python train.py --grad_clip=2.0 --decay_shape="linear" --seq_len=1024
MLP neurons of a small language model. Each row is named by its layer, matrix (up: input weights) and neuron, and shows model dimensions 0-127. Each number is 500 + 40 x the weight over its row's rms, rounded and kept within 0 to 999. Numbers have three digits each.
A block is one neuron, or neurons of one layer that tend to fire together. After each block is what it responds to, as a language model described it from the Wikipedia text at the highest values.

L5.up136:524444542494579508463435535530570480509534475536448526536489473521459535525545557435560496520445487518460441497419495549476495512506495537482508481492504542465508446471465562455488552507493466480521434477457570469475514501500468523515447535482492511499476517533488578530561533468425509531482514532506553514444495518467483476502449587528520487551443437509518550595453479469467482536582
L5.up159:477495494518571555473512529491547407555473440511457485528454498553458530496577592499541515463496466518485469408452489529499535541419487472533559473500501514429508474474508450561478446424483552481534492480465492479464581480532512540509501516470477548521525439603529491490482479517425548439527427483573491494466490566545504488500527525491485479500503533439529471540595504511457448485534
L5.up232:442484595466519525436533508464437577522504500518490568506413476512500532507524472518413541445509439440502525523552524487471548547516512545447486498430516528534433525499480539589474466579517490489480505511475432444481566455466548487453475512531488483451493523592490538463464504490443489499515488535433515445455511500551475476499505528489507486535555465496520497467543486481522506494474
L5.up334:490520446484560496411522552527504533505499518443441496497538569500461454514574467572487554451532573494516482479463500489549544505568539513480459536556473490500466473475481520568442511446446539444478472490467400507474494439523363510480493537472464566511511578499414510517549587456478523443488429499504461565418562472460457527501510470497520447483429511483476544489448482525482483570482
L5.up497:515527508519462501487441486485451510521482522531539526498481441501459492510495476487435452444541514446458466610520520523566549565452555523501525508530460559504494509518502519544444549570486451498473521482501478462438530510428402536438516502509426483527496556617539500499491507455523522482541545458543433540520519513486525551474513458559559490589532434472503532453494479495516433536498
L5.up573:415441484564495414564448461473559426483510440515456545553451453523458454548445464416552496431447495502559494546441451517473520489536519522443520484450568583464530510541529459536467476428550461500544542448529516512439463511471441571550607539407507492466475442474464557524479488443482490480499502529576477492431516509429515474511502443536483514474466496497398469430538554555517470444486
L5.up591:472432498499491494552493566455497410542522444577464558559505493467394493496462470530410527477505475497533452412484504476529515519503472493434526540429535519504477501451538484478481535446464505558485532486516459516534583436523462539395536537446577558530542544459512535505503492533461542556496540504557429526433510513529500514534542533536520498482428495490557488500525505502548528515499
L5.up690:511527511515516478471443554539495508502508492469520439552483519568508481467528481504530475519571535442503412507520479525499474547485573495435467573480543509534458473508489444431534514453447508550453468532459460566568511506471459484486527481556453562534520529492506549566520474486449524547528506486523428512466469546595502496527493513517394467519480469507470499460420501484514461513568
L5.up738:493418484460514497518485522495500509431578501530451543557510527449545455426579454474480484503490497461530490475511544457496454490509509572494482486562478505486501474480532509520536506479553491480530448437550518460512425501487492490467545498421510505485504478474483464492512495481463536603580519530538486441539474484472471550453478470487496542554494576522433558485551512500572567426496
L5.up774:436502565505534586548476478463506456543545531482479533538430462601541531471583531540467473487464506526490521545491405531551560459527469540512584468438561461527519478608511499567498440496439569525444491479478481446526490473505495556547528510477444505534459538512482560464567525550413561469514407593480495542511469538534505470488498425554493489450512527471457500444520472590478534597530
L5.up782:485511512494484489519523452496505476495526489461510488506554553529465521420561480490443497515472529485620464502474483512520495457510447407481425524474512482497437447513497500500501520500490481459575514518452533474457460511519548574518550542513492457554522518490419505474472515493480563472429442575515451488418527535515430503489555437487471505466433492508519533470498536531488482572510
L5.up805:504476528530545417464473499489535458505505483445515505544499479579490543503440469448505532414468540459506428533553462569584500491528536457450470538435549524458528475534487483504526519489528448490423498534536494507497409441545475477520514419545505546458533498480524486530533486473495540523539527474555468519467522534502522522563474440507517441502529463527533451461489528527506468507525
L5.up938:502466479532580543463429540485510444569505493476510532452457469514463502472483478522481536457507472530523494478472493504531512511529492471487516469467519469499431418524507532499459416515452490452423465482484526411515564493479495539512480510484514558509529508558484578466572563522514534556494370500564447470425564441544433533484539497538471552516495509510498464516515505513537534499434
L5.up1209:503472471495476425451520445448498455528573560503515521514522555557566461445485482481456498516535501515515491418497548503491514499538491494469547444450512534475511480523441556485456517425452516496561519508524441519530598488563480509527500475503472481439546456562532488522503497507455480474550421531475527506514434485579471500469534519504521543547466509445547540522452545505506531489527
L5.up1256:460545560473559482472538456478495452462496391458496520509484462462507499434483461525519463515484464500518517535508492573543520424510474524558566470534491505491447554537509487579464557437406507541577499427418500481514558457520449555535535520420490430476476442508520472522492591543509572520516492518508455536450528528470528509462544511554457570550542488531470491523477500453497489532549
L5.up1307:499496538525465527520526535483524491556509502479464502521529501513469488461542475522434542426578485476430537414483504482531525572479501480485469464432511499533458512518491569577512493498549539425520442485504478488499467487500507536483532516540536558503529477522460553475497478545447452478421472443547480472487465492448473579415463532477468496494488495475508525528571467511452569552508
Responds to: Clause or list connectors

L9.up622:528488530537524456489446534444528468504496454501458543503493483494435509551499464508469548483487533551528459425451515522470586493539565500511557492531489496484458558486519526542456508500505482493446554515484471472508463490507514484496536506470526561550515487479450429546431474520438529506551393503558420471532490519520520489563558512469459543586499498510529537474472570538514519527458
Responds to: Clause-continuing commas

L9.up1138:518537481434493461537474468572514434508529504464544496522470534433465505583499464490475480553558542498492467493531528418490592574539555546534529413483539562455461531421512543515528525522534404543488544492533498501575516551511477556486452536540485486508567565523525515452416505500417509536488498443496512544547498496572511495533412493550522494551485549519500540566518540460486488480519
Responds to: Surname word-piece endings

L7.up118:538489478532542477537476566479508429515538488441483479527543471493450517510470484481477468520516387542459475528484565541490492464455508510507472528552509556438480575535549524493513548489501511547584458508513438479476437483499428572476494520612438525509466491485512478514463491572552497542510460455486508496496523555458476442447435492537507547558484500505499525555537450441487500495446
L7.up691:578513455475508449541461484535525473494536468489498501503479524485510510566477525455448522538535451536448468482553506498526544520483595443505507466599541547469517510529500498520582531520512495600536603449534523546502476517373453569539540573568480474549540513436496560441451533538495532510502542471480573438508504569518458460502439491506484501486497498569487562470458535441470482553495
L7.up1239:554544645505500526440424525667501488505518514484461471478463429515485537598482495458482509480436491569470483464560481455538483462526517483510435541525433552464464469492467479524471541552502505515514548432415473498486509494400523479557528515459472453473510507508485508462507478481506466495476541491529571532532437490510474576507491559474559526425576499516581505554513541480537478592464
L7.up1244:477498446477553460503458443506582468463514501607457572537459470527541517531461420424457534380439482501547543448483494579466483471474494468524561421606491435498514475551504464526500541525501515410495560500506521539539554525506483474501542562482456529455515445455419475482579538504532446536574443479520510461473521495513554518486501502462478492516472532502494523552466555531472456446486
Responds to: Mid-name word pieces

L5.up5:564550561503447553499463436562507474448500554488542544450504483523507455508485493468556424512451592480542584473503482542548495467453446596468469482502466542520495557522476465555535533477482520493438513537444572548479480524505553463503513474544497494511452454575475503484496445428424495486497498520497473476535457527546493539528518547489526523457466501582558495468527532492549457508549
L5.up99:437422529479548568564480501541504507495586515429491500523510514470476556508419515457533510426507424440565530439491503473501532499441468523492488520492501501526478523543565478473468438508546431456463510454478493566461420463466493461492575497499471531454526523567457499444543418482458514420545540509503467460481526536505526511469487524500516483537549568448507541535503515562545448447482
L5.up204:496488514553501506465463500527510479530523477525510470554542512550464497472485426528456545509453484521530469430501457484530561561502557533472520492435488499587467529485490539482445488449494538532434486495487467418480516447454436445404583533520461597568519448472507540585512574496483530477455520407494467407426470575519503497503515531464504486507476580516478445536478541505465520540515
L5.up278:544506490513452483504531441493498537457452476471451517523496490512468549550454456523581504497449451435549524493542493457498588439572512578454538524492509500516492499516502446397479523493465519470509543487535494481439466487474512451514539507523501440398470491485523489507446519491492573530583548516515450511476487479492545466476475524522448547522479471428445451520553448467485516532482
L5.up303:472493523525521519447443483511534521497438511477525577561468517449489500563501440514638496495482450505527553450548437548487555475547555515504566450468520577437442468483455498513483447439489500448417511482481564471473557517546550429506480492439532479460522425495460502461563533518459522494472502486511564464467561449550466445529417500517518599531543483481458518461557507569490494533510
L5.up397:505510513527569537530538498406562575509489493506521420535446528466495480517504450552458444506469471457524539500462448536511503493486543462525518499507488431540524521544480390481458509527427535461480524513547451529527546511474489537536486539472511567490468458504600435499474450529412537431488526562555567476412509511485494460537507548485506488469516511518451499497536520526475493506497
L5.up763:531555597499557499509550543561526421496475525519532440535520535551457538466524500486582473445472511465495456552506518493505482497478461520483585473524459524493467446483481476429470457424394463478483522483477522449483474497467603453565496568510520532539491470517542524478494490518463499504546521499504539455478488521544511510535488486515447575473436487496493407516494496537531429504418
L5.up804:477532471481504467431487496545515425548489511466543484503487520501496520521487465598502475457511527518508479480560547566523547466493534550543552516503494567506487466459484446481553472474452483527456476471510465450488483536587472447482533522482539550493454479514457416457445490481467499542492483504530451451404491462482544542601560456465450465528491533495492460519543475539489461471495
L5.up914:491447555490535507557476457473497410522468414502496457505489529512515536556516468491491484461476461525452501464497456432508516509474470543445543504518538510467436542544500479446493414440443581572421541450458505445510413537503481447455530457448493523550555457510558512508498485558458530526583556474486454456501565525524519491470526439552546400567493579468496516462502491549551455526457
L5.up1119:534456549505544508491534525541465435567505501520480548463561468485410524564485504482510524526538458520571531528508477498510499531517457518458522518578450481495465474581416534484518499523603457484584602504562470543508480513434554447523476531504528486453484488559499517523521448509533537485474593506534498457492533547520514488539478453532448553544423444523478551500560589466580399550502
L5.up1261:512525476547532482550481517514516488489481503609503487564500435502464476503385470421558513464496502424488501473440432475503415559519534534514514433509555488529468510485444480507469461444451576536447545482537554514427572493526508460608453492513566542505476515521517531495557445486536444413528560443555523474450542487552595550511517488563506607484483556508403481512493547514455434514497
L5.up1272:550480503567463475550540522458479511562504446527514505518519454495450459464498510558484534507466518519480409491507459467558492510434439542457464541543505467472514483567457458539473489505470493535577463467513450489472526505468532530471540437416526504422531483483486478506470526568448473532578470484494492483416534450540483563548589517513495482521484468430465501521426484544521523468560
L5.up1342:461501515406541519462545549557531499554505463531421424448514477514463448565550513520500534490489510571435564498467462416467486538494449480479453499439463507459501493479560485468487434464535549531485489447572485463488453537422459549570468496474467514466489518476656504600505511484561562492493548560532494479452532452484402512506561468526477474487469536443522464517528504460537612521499
L5.up1492:437522482490487449547539516491596498546414520501499489451565568522462458425493458542492524522558447531446473506467499519484518541514536577443543505512496448536481508590491373546492430514452517536496465482533489555469494469527440534567470474462490540475452501526458525477514421506488501517489472476548529505464511503478479477526563457532525594504506508452518505519519478526543508519527
L5.up1493:479493515462505535568544538493598391548459531509452497492499544513502576435456493580508515482508495445560461474445409538520507597560561557427476503500526476465467536509463494467469448469476475552481526497554525490446514422470523509404504469515527494476557517488535504455525470458462538567478438507492528521428519497517494520502529516514479505468476530507467497511523510528578486511441
L5.up1503:501510557429502416428448434558508439514465447521506514497461522488502465475534500522547405506446501494510574563578508535459483412449454556546571486521461465483540545508498438446538523548484531556443440482479458482541529526512571462545551522429480525408486584509520507480584503516364484539538497533589524458495485467478562583452533570483449453510501556510462525495536585514492481484497
Responds to: Word after sentence-initial determiner

L7.up350:496518426533469478458581581445520566484444527489492487506506522438412562505435467538529498462506486550487514484463466435534521468514466479500567500530508497474493478468472449489483478494524529509476447546554549487431576567538440503445502488432538547562533488488514530476499452468502514521467519507463493522545530450507438477469475538523461515411517556512459456501545426524534495379478
L7.up603:482511526523534514506499476477545516469536504539542542491490545495445471528467506543453520477448457455503498472513485481447560550532530457519495436452495549530502516453540532524516490523524528587433486533513502465490574492468492443456490474466475504511434557538487529495567463513459538427540466472495499510539455506492483445449546421469500461463560506546422475489463494554494539478403
L7.up1329:491476485494563460482567578511479551542480482488490483514501478509527484522472493506523544487520427448563522523509516533491457487475494521504483529541493546540494454558532540453543486490468480528482480373509543462480580503499493473525558473472474506534518548550522536490480559460514578455462469500499471528495558432494570455513502514495493597442533481524484560491468447476473504527491
L7.up1358:496460533521464463600459492487537486488551486508555462528464474465478516489515401546556553519460460465516494451515452476520474485542533583448591515574429479513503436549521454486472483538447557586475511471549484521483595495481401449568478489463559511515572450524499495481528552476457508458564480493558603445467534463542536514533482475572525534548501521524467524466549458423558529453530
Responds to: Prenominal modifier positions

L7.up114:518421571465500526523423540491511442542432496561485528489502500498507517466511517458569500533481439470475500519516496558563470532517477506511501519530560456549514460522520515539479460517500442555383510448541515509492468566544493512446524491499481536479523508463510489529416537482487493536542472508501503525531459579496464506531535524473444549471501548472451454509550527510469515516514
L7.up436:518497502519431486478497443513530470476590467517591518478491565508525462501508434520492525506526559465529442471513513523523505564509526487501515541456494487477475490506473469498501521528463475426465514499517518491517497498516508536499522483486514493530520455419548491527552520478418487525548515508541486540549483486578560546443537536417545501519467567576528532462461430512533505451486
L7.up849:528435570470474473466455441537452518491532520461540507442451527500521446564474480459523528479501472506478441467491551542527518557528516465458442471548487491438498509509498477559499579478473398521508542527473475495461522539556502483518540496491598456441504561471477518437543424488485561525471465515483498521557439471590494555574517537452471488528506518518463502493454485472480548495464
L7.up1140:519499478467525605489488528394495460524492494510566518486492497543459485504511527480476491584442489568593410591476542517466430485486474466464413536497502487488486514515430537497523400564446509514491461534455553489567476532583544529479418490542446521544445522483478543475494484496488438476553437555493492553480543509463539492551501478501521475595424506426517515504463588476514476496475
Responds to: Final list conjunction

L5.up45:454541538433501488428511468527505525521544531440526439545481464483541494569507435519466506517449485492597561477512494488514531539526543485495531479499505497454462496537453555491502519529461539532472501458488523471490543496468471499479605503489463457534519452485522537495367472485449557480533562528543512508506463512458484562511418450479466494492539496502486541514457434467487449419425
L5.up92:545497519565439450458503423570464462451531564448525532529506483510555491469514512535497444541420491498458481479505494524481466525542548483439511513510581467485449427488564503502600591558539553452526460439524488535470484504554478525566500479591479535499505513509535481474468496495549515408511490543522483498439533464552492540519446467452512519490514500452547512468488481482463423505506
L5.up146:549484491469520554501483452547482506500519560470492497601549528505568554560432509467576541439446476447464543517501415494524467526542505482446489516500556549499486502540467458542525465477516598517486583474527465468439494507479482550479542519435514524506590485466535518511537507445358576507481528458422425486522493566462482517422534458596493503526498457533480531421506475511472603533473
L5.up181:494430517481497481448492515600416506456506487511512494509417424522496527522531462478511559475498551445528464464501545508481497525566573449508506499480553520523437503436559512468550512556543525427488469462525522537520494434518513500497508474504469521465450534555505501508505490446443521473495566516511523512451469504506514485558480502517488497462549535497496528473507486478370560527514
L5.up213:439479525483528495464564478443383438496526492483548526498480507541515526572486506580472495484443508507516508524487474523543451552524555488477493504503472544508427485507443480503538524433533543440505485464467512430549448428537478562561539488529475492429501441550505484485427442482512439491439510518499447596443479468458507488504440531464464487464517532484448503475563441440425483421539
L5.up585:534481527532454468562444504412468625509520456472479459551466478429486458518540512558485542535509505494436551500543467405502514491471572458501498460416433475472484450516500444552488557543500534564494487481404505473504446550537514467474479470464482554590540516454531522530466483494422411516521468482467516518526557441511433504499563466489557500542524620619578489499498511548523456521505
L5.up637:494488499440530555466478373478491494530501570508531520510439419558527541544543472481552493476464523479496575485546542529550531432500574488490471506485541495522486489520482440597554527496492496482494453482520494495535378495559521491501507478475460477504480492522486497418500439458501477511503456474514542531441471497544560532570464492516507531547487474468518554530503508465435523493463
L5.up671:557507569547553576499497417571485495491550548432462518554454510565460536630543512492512452517495457500451518487529498529456520533509534422489507468534569530553501526441404488486489570474547591516461523436478510496472482442459538523487458453534426510509462568449451509508433533538485488441584494533463487525525525499572488498487479475522548514493528432563503570494497478531495516457494
L5.up739:535456467445492423391507472482496509432556461510577536525495419509505523608488518552507540555483511470496475437545535521478433546476543475505427504446500535511477467525529538622561533509498613465472544458433510479548438550452557465502555521447502519479431542534533484445462528482451483544484543483518534497469422488492535479515514471410495458460498530475511506445433506543454475574515
L5.up784:445523579557464489533564513483450528458500467481558512476412494504405490468507463502420512547487482538541525539478505565502491582445526513531518541506500511511444437428484527512574554542480532497487496424455480495487476513522548495454526426510544480537534450489455542434443526495540504532549485533555534538484435485542527516475511479520491517437510511511533475447509509480442484501509
L5.up795:459545480564490431445481486476437476470595473464491500532543438539469443514504499458553501495470507464453496472456545516450508543513461514531490457515533544489434440482495528515573488469569526482543465511436507492501459545509508518524572442491506479430465493466431513430500482464491492524470434449492465522444452497443498514506465450535418472577515539581531598523393507488455534479568
L5.up946:509425482454481568442523428501481511394555443508465584449467509503490487460507531499497541507497471486581446460533525532540411475485545520476526511417433467551487506535505555507454553553515458478454448484468497532428477438540484482523496527582487513508512539551529500499482462502460560515568457501466453571483537519533553590554476523539501495485464402536483458486555515471506429517448
L5.up967:510478516456461485472496495555409522523491479491533495507467577554445536486518428508464478495537510481504465525417460463570450515523481452428499563462520536534552456516483506473450448515542476436501462503495497565526539517446600503548496468488489495520464522507478490479491497500455492528475437493578467501497424562576549536528433502554482518424519537529455501432473529457439564490531
L5.up1002:569470551532501480473524494558504537471536502408514523415506387565534508468586474482515430497416490498536513490513488529522481489474481483459491453594493494485529445573486491554552545526538462505544449469479559498444504490405566527409509471509418485419486509521556434473521500447525502482495550476435530425448460521522518554567502514425505488517537530512456490473527508407431500477559
L5.up1106:481513499467558486558521456528474503529506474471526516475542440554385475508512504479446499486509486523534549496518407499582466549533457464519464471550485539478475479562500544550556481474522503546482453493511535502512545482523514432475486490473446576476479465497544529496430528482441500494512499454496471395514440522497548593515507587450484485598519494485485512575512453564595450481462
L5.up1499:516476517545496503525532463484504493459511437529515549503434427468484512567511510420410528492547465479563539507509474459519531516556484492524521480509439520491482499593511567491592546525525520515482574494446505524429491508459508488507490562485418438517489512493475466515475521552527493458491550485474504548459487432508435535491495526482448543553514559523479520535514564448417532558425
Responds to: Predictable collocation completions

L5.up300:492562471410467475490489513445449505513431430451481521522476448541511514486469454515524470503428483508518478532520510537486464498514484404499486494494512541501556433513421507505485500530518554486512540493523461514450436545462460529495438532526505441491485492515450480481464449506443529503491509512478524478523457455503514533569487579496540534463444426508546440533514467489519507470528
L5.up343:520497442492527522433459505510416528410541519568531470527425491571452565566491498518452511453422499504544496560474545537478583532541500475467520507506492506558472501481577536491501490497537489466507537501464489527533532544470484514472502529484416490586484467452458516550502481494499528529489491436532516473497516489534516520496501385468510487441548548487527455477487576450455515488537
L5.up452:527477421517490488544522494567524515526485468467482492456529552506404444496479493467542461497545526491604451506464495491452554432502503551499466506488507432544557467449453432479466547500493504541490542518546531528444425525541454482511496562498513465498500520465477486477472487505486566542465483448474478460553390473501440567493412521530534550471556501451465486501470476478462517495468
L5.up459:602440446561511517538455419470465479491450509410499472505479518515511475467471555438488465562495503476585468515504522506553478544461533454490558499491438535479523528531548449438489500516530471530420593399591501545494448503442493496504481533532469520543510539484545471498498468501519515456495533457458493448456400522539517482540447562526541447397495532541445522568528505421557502461501
L5.up496:503509402527496472521474488517527458466487541494480513521574576553494426543451452471510466503460460554495536516470478442586544474543501548487538567501471465557461488508507521472504485496564470581504430498502478478514534568502493463441481578546436436477463429472478443499531523465512498544523564424427571408489486462490497511478491425540527458526478527441502499581538497517437537449461
L5.up542:594494428479552512468442488547541553482471505509501486481556510475540462542505532466505473474457504603544487542434446451506548495548485476562478483455492538494495484499549447521551523490464493511541470516467433514573535545470597478551431547571514524566391506418469450519501497438551483479574492391516545474470507441545607502571449493565466530548520557540503533521515528488462476524520
L5.up877:552482502488504545576487529398503531466532523526504539565513547458475575495385478491496519469461474501519490563522508460540495420538442499511477527486500437449568519550464530458553516536485501489552584490502472535533516480489480461494504555457492472444527510439490472472507514481445460465501573528522552438487534546502447505494474455431502479468429568478443553471505585551448489433486
L5.up902:557503441488459525502487528525501510473520490481512456560551544515479454473506489442476500488553535518543458520455496582496504480480544567485503506565421559468490463589451540521521483549612534534452586507442509537522530476497484454495506511469543539494470550525523425500450502459497467461440617445503479469403408499469521546479444543416516599503524499505519517491511457528553510483497
L5.up1017:588475370423522479556425554518575591557481455508490507525470512535552531432476537519525515447453532529518450550502469469440561516421446477482530460487533501553513443563499437473532500519533493503485474471463461407459472523514477499413487558392455459517452512500532513524525478529545560546507456486489508467517440455461508474528498513511507517553507468474522522479577460488546508561497
L5.up1031:503501504544498418527508475427459500444504509470443489459524460491470488571474549450503523495524483500601431563496468522479551518556432501580520483554514426483494470552560479502489478482466518523442446433450459462552512505488426508533520475459465546474556464476493460516551463470579538484481628489509501465532531436523443476484449521487561411525531524449444497519556496461501486505540
L5.up1083:504453355522491494497511490493530433416488498561542455556469485467570452541497526504529507524544440450557481458507553528516487496560525574492465437527452477494485553454504497481462529575519507511455550491593529470503473490515474441440469508549465494462535528540541494431407494451567491500560537464494514430465518505460548496530480474464488501449532506551441500511491528501483456461484
L5.up1102:520510438428470474511484505471464561466535473545390474454522546410539464497448488413487538437479495518546491530439503496485528488504458469502440554500531540482492523457506496555502541507491550452560538441469454592544562504481479467442478477460506564432478503406471496530427479524556534518569581485468514455492477498424551550513485532507496488495493508446486454534560516552504508533505
L5.up1321:489492559492483579593498507493471460490441476516420505450514431460398520465454526460435480548483483546539485514487500482484522563539517529488514532459470493463489477563477542543487533517442535571513504479507509596438512492483474559460502527472548482464424523477524534545484498409559505471412498456476497530448528447450475526485420451473585491534547484525550518592435445478486538506472
L5.up1419:546511540488497473477500603482483536477524534508533431459485515398473457531455480416477498485520515548563482450538520531430459413539475539468474482416486543528434517528455412499475563496488414511480500481509466531435479445524481507544434433515458499467523515455498474548483455472522563531501510491524565535469517498469490502502529485500534547540478518485524509464429526520452516492567
L5.up1456:482559482432469500484506516383538513457508556499479466438491501504431524501441553464468534375499483530561496503504513502455519447503470502519490541459448468576490475517538543448583519511477487474491514424508443494545516466445465478472491535439508533479467491464538438514446530490477490463506539451458459450504486458475543472468485456446558497457558541445531471532488593516492556446542
L5.up1475:553468484463457484494517432500500476564438517497541558527502510474381549540414504488499552560487476532573511520537549447424582570483480510526445455485556475504431507479456483499485485591583537577495544483531474526497483540483577534582513498519451471469466452448493520520511598518524517516451546423499516442481491498514489512447473464497540450564553572468426484508477539467483558493456
Responds to: Proper-name word completions